Weights of a small transformer language model.
Size: 24 layers, width 320, 10 heads of 32 (5 for keys and values), MLP 832 SwiGLU, vocabulary 8192.
Architecture: no biases in attention or MLP, tied embeddings, normalized queries and keys.
Training: a variant of Muon for these matrices, 560M tokens, 8687 steps.
MLP neurons of a small language model. Each row is named by its layer, matrix (down: output weights) and neuron, and shows model dimensions 0-159. Each number is 128 + 32 x the weight over its row's rms, rounded and kept within 0 to 255. Numbers have three digits each. A neuron's up and down rows have the sign that makes its largest values positive.
A block is one neuron, or neurons of one layer that tend to fire together. After each block is what it responds to, as a language model described it from the Wikipedia text at the highest values.

L7.down277:135154196155155095197165099086125150033125108150102128092094190147127138143148169161114086097162149112173140180117149184123141130112159129116175165133113173147152129095082147067139148116102154133117123176083084140089127153153133163106116137126140086163152135159131126104141077128241135093091137115139166142145132139110119149166127125163151096120120126082101149094121143125121180172148118097128045050141193083099150174125101116147192086131139098137132142131119085085141061191169134
Sports tables and word fragments

L14.down15:165149091186119145154141180115135165086130118139176103096135156159143139111158092121125174106092162146137054110111113127118000058142126123127158180125144138138112159060102128150108159091167175156076055130138128151172147152172105171158130128124096110119111136131118134153179141034067128103071075180132173129158113143148111094179173092091137105127126147103096098146175121113126109139122137134175059079138117151152081099095169091145118099175096077160199116149053067120127194121121121
L14.down17:128134158061167104164078110155107173089111147124187112144111147094116132141130166159155121166125154104094133154085137134125141103158175105153173135092051125188114135140073104087142118161070160131154121074122121127096128160106215140057188158141104144155130191102109097046146116122137156159107199120142093145105172153133066092079130123131084137112183201153140095118145123088157174078123141075108138145184120141171138154176085156131133159127124121125092114190158135118125144106129142
L14.down308:169159110156135103053148131128168130131103124120127125157179049154155120015171168124073127136141124067127121148142178171027111171156142114151110129096138098135170143140080125161160063082164160040151193105123157143126138127087111183122109138141110114092195045137092112101119162069130083092195189102141115138171143135173085101175098157123081151121093111158115123145139150140114131164108195123110168167158106114163135146144129134129132105146120139121142099123119175157180164113069112
L14.down395:140137066086110134105160081067152116151113126108115117176119107164152142155111120134111128093102097140153128183148096122172085155106108141101157120146168087143151179152104102105122146176174130108106126091133113126128045134038154185135136095186152131099140155119180159123163152133058098133156137141093130092111157098094185152099087157151180134121115058144138130122138162079216140155093116196094102142088185101152098167112097096118134091088201090164128161187087173111162145148103182
L14.down440:134136087123075172124107148187170192091153137117153088155171168120140148152104132126103179135117104118093160165119111168169090165091166076092128080090162117151164136121134145063104104137032120148125104175125161196142082117109137140121159071095126098092166114132157138124145099128123085147136146145182102025107168105190166096088134116121075150163163142132152122161143124173194115133129078109144083121136094144129140111133061099102035131034173133080134182130126076178104149103167142
L14.down613:128172111137160140165156117136159185150171117070119104147115191115096044130131092118134130062125115105162162157067131143180096097136189127106110163118100098097129091125093120067108138200121143115114161130131143119072128137147145050104096106199108132132160182179114139172101098140057162119076070154162157068116161084113107179081158164107163118113131153075108179102158118032128136112138142136160150100148126118134132136140105128132145163181145089166150167099153124120112152140163113
L14.down798:143160160183128153069150112191125129120126142100198188108101117153099129073091101093086140077166165116133117166086123127135087169082133122160158106111152098147119114078144168082120158073141102125145181163150122034123096084132204214154131099111151149159079146086121130134164122134061154133153095112138110183066146066159160102143192023118108147137147123177118162100147125143139134095140133133076180093095124159174093080160176082088092150147103120119134151126131064112173130085093125
L14.down806:159139105078055146129157057080157175132174133125144188125061100161123092123102089165115124154162112182116123121138120166162113095105161125148105150081105139122096178100147118105103077103120126081192117095048146140135152118097110112079139104097118152169083156144068106162168145163181134162085138148139135184112092076099150146120118168141101118162144149157116063078108122099142168122146118105090118150068112152124142136174151140122121110111090081077103170166142144177144156130158129
Inside publication/organization names

L14.down11:126088146170168152140132111124148093114120087097148016169110145174096196131185145130148142123111073128143116089199138149095146077165073125185139153105186132167157143105101127132191140176100110151112145074124116119043111145095173128073089155105142126094096137131118106149112161121100112123140138114159203116067087129159172111145120193144119118133160126121168116075102114098114059128093105156122117062162140086128104113110142123083116107193173161142065163118097092123148063168147117
L14.down140:071150143130131139131141127115141150120066142134125050126122135198125063078091144119131129127169200157210090179103150135096166153163159126124062074129136138150152106110141124095118113108131162128115087189112164118141101083133130132152118164097144133087120107180107194105128091095121125122109098136138147087071158132171190093109170140172103127096089084114111084160124154166114110137145147089115114111191142140102078124137199140086131124124171095107070132165073105142166141133079089
L14.down159:123141127134162143118145080122089123107103156151115197104167168090117128180104118167112152107084175154138136115168155164138145119134103123131162134151055135138152155181104127153148129073150123095140112084141104144142164106098135171156119145161167120129126177077173167108115175115156148053102197149115100106087156137158072103128147065122158118135145089083128167159096101098085124135097157205107097112165143148131118159130177182142161143155176116132105133138101043083116096157186197
L14.down327:114135165127061154146104158119073145157070171088152119147113087173135193082132120150155152138139136102175078138136133107178193125127143174086112132106120156116099139167126155040182103109151075135074137096132189118121069178167186060122129098108132148102113132068094123109139073147135128083135124127096161082105104145155143194143129182195095111081138079124123153063145168194107123115119141093194153119196200151150074162094088187191165142108176124136172112102113139121123154130166125
L14.down348:120149190168130100163186157133160153148101044151114153166177099131108147125125122110111119141105119108129139116089137078153144085106178138119121168084144101158124096107059126132151153112082129156148133160127142056144074132198124182088149053158184134145116103125082117069149150121139119069143136162127088115140054117174173146161155049107101136098123129125168170106100109131117099126137185155102154083132135129173043072150178102067139156159145087093215194145121106091078164078169148
L14.down400:145129086190121108023105108177155142080123128139153162183111153169132078094071089076115134103162132141151183118068165124101123144114096164095126106101142108121172083096075163131124084077166097065091118103066131108077154109131134075140204145140117146105112158150088093161158076148158096158148185124100111134147138089102129117112133187161137142122129119140099115154097194170108138115102155185129115123082136119136125112110118136121133144126122169116129168091106141111128147156113087
L14.down574:135113115109130149136115141147083146098093153090062176148156115176105140107105218142139166202182154135107108165183203097157112119100126118143117036109093099071119085153143137079120162132183106116100112141083132120107068135092165140137119116136167141112127102050149152120124089127148158123133156125151150120138127118109183151140148072109115123137131113081163120080097077123117117122082134125130164164087136121128073125102173115177128138088144102174119112105098122104197099163136164
L14.down585:087130106081056088098091133168093129076115107074125099105075095110114153113207142109148154167150101095128099126124108154121076081165100128071122095151151094133097062105171114053149080111136114139082131134179189131137162075176155233196091136128112159148108116166160165130148092154160157078133108120156126166117117157135124090165189106107135152152161071168105126121127133155088128106116140198171155095127162131146102073131044091141109116124125080130158106089139158040143207180146169
Goals-for column separator

L7.down398:104132143169135158105131092128159161121139174108148096111138148070120137147136126106109076102180122114130141130114145116105037212123144109184159156119092080170123122121128121203146113140108108110120171188072173101124166087110071131162120191154125192116148123149150140077130050139169085085187138124126165116121141157076191126140107194153109154104140141163104122115119144133165185086106108065123126088136134152082167128117086124119163169125108097128088129122167170148132160127091136
Citation publisher punctuation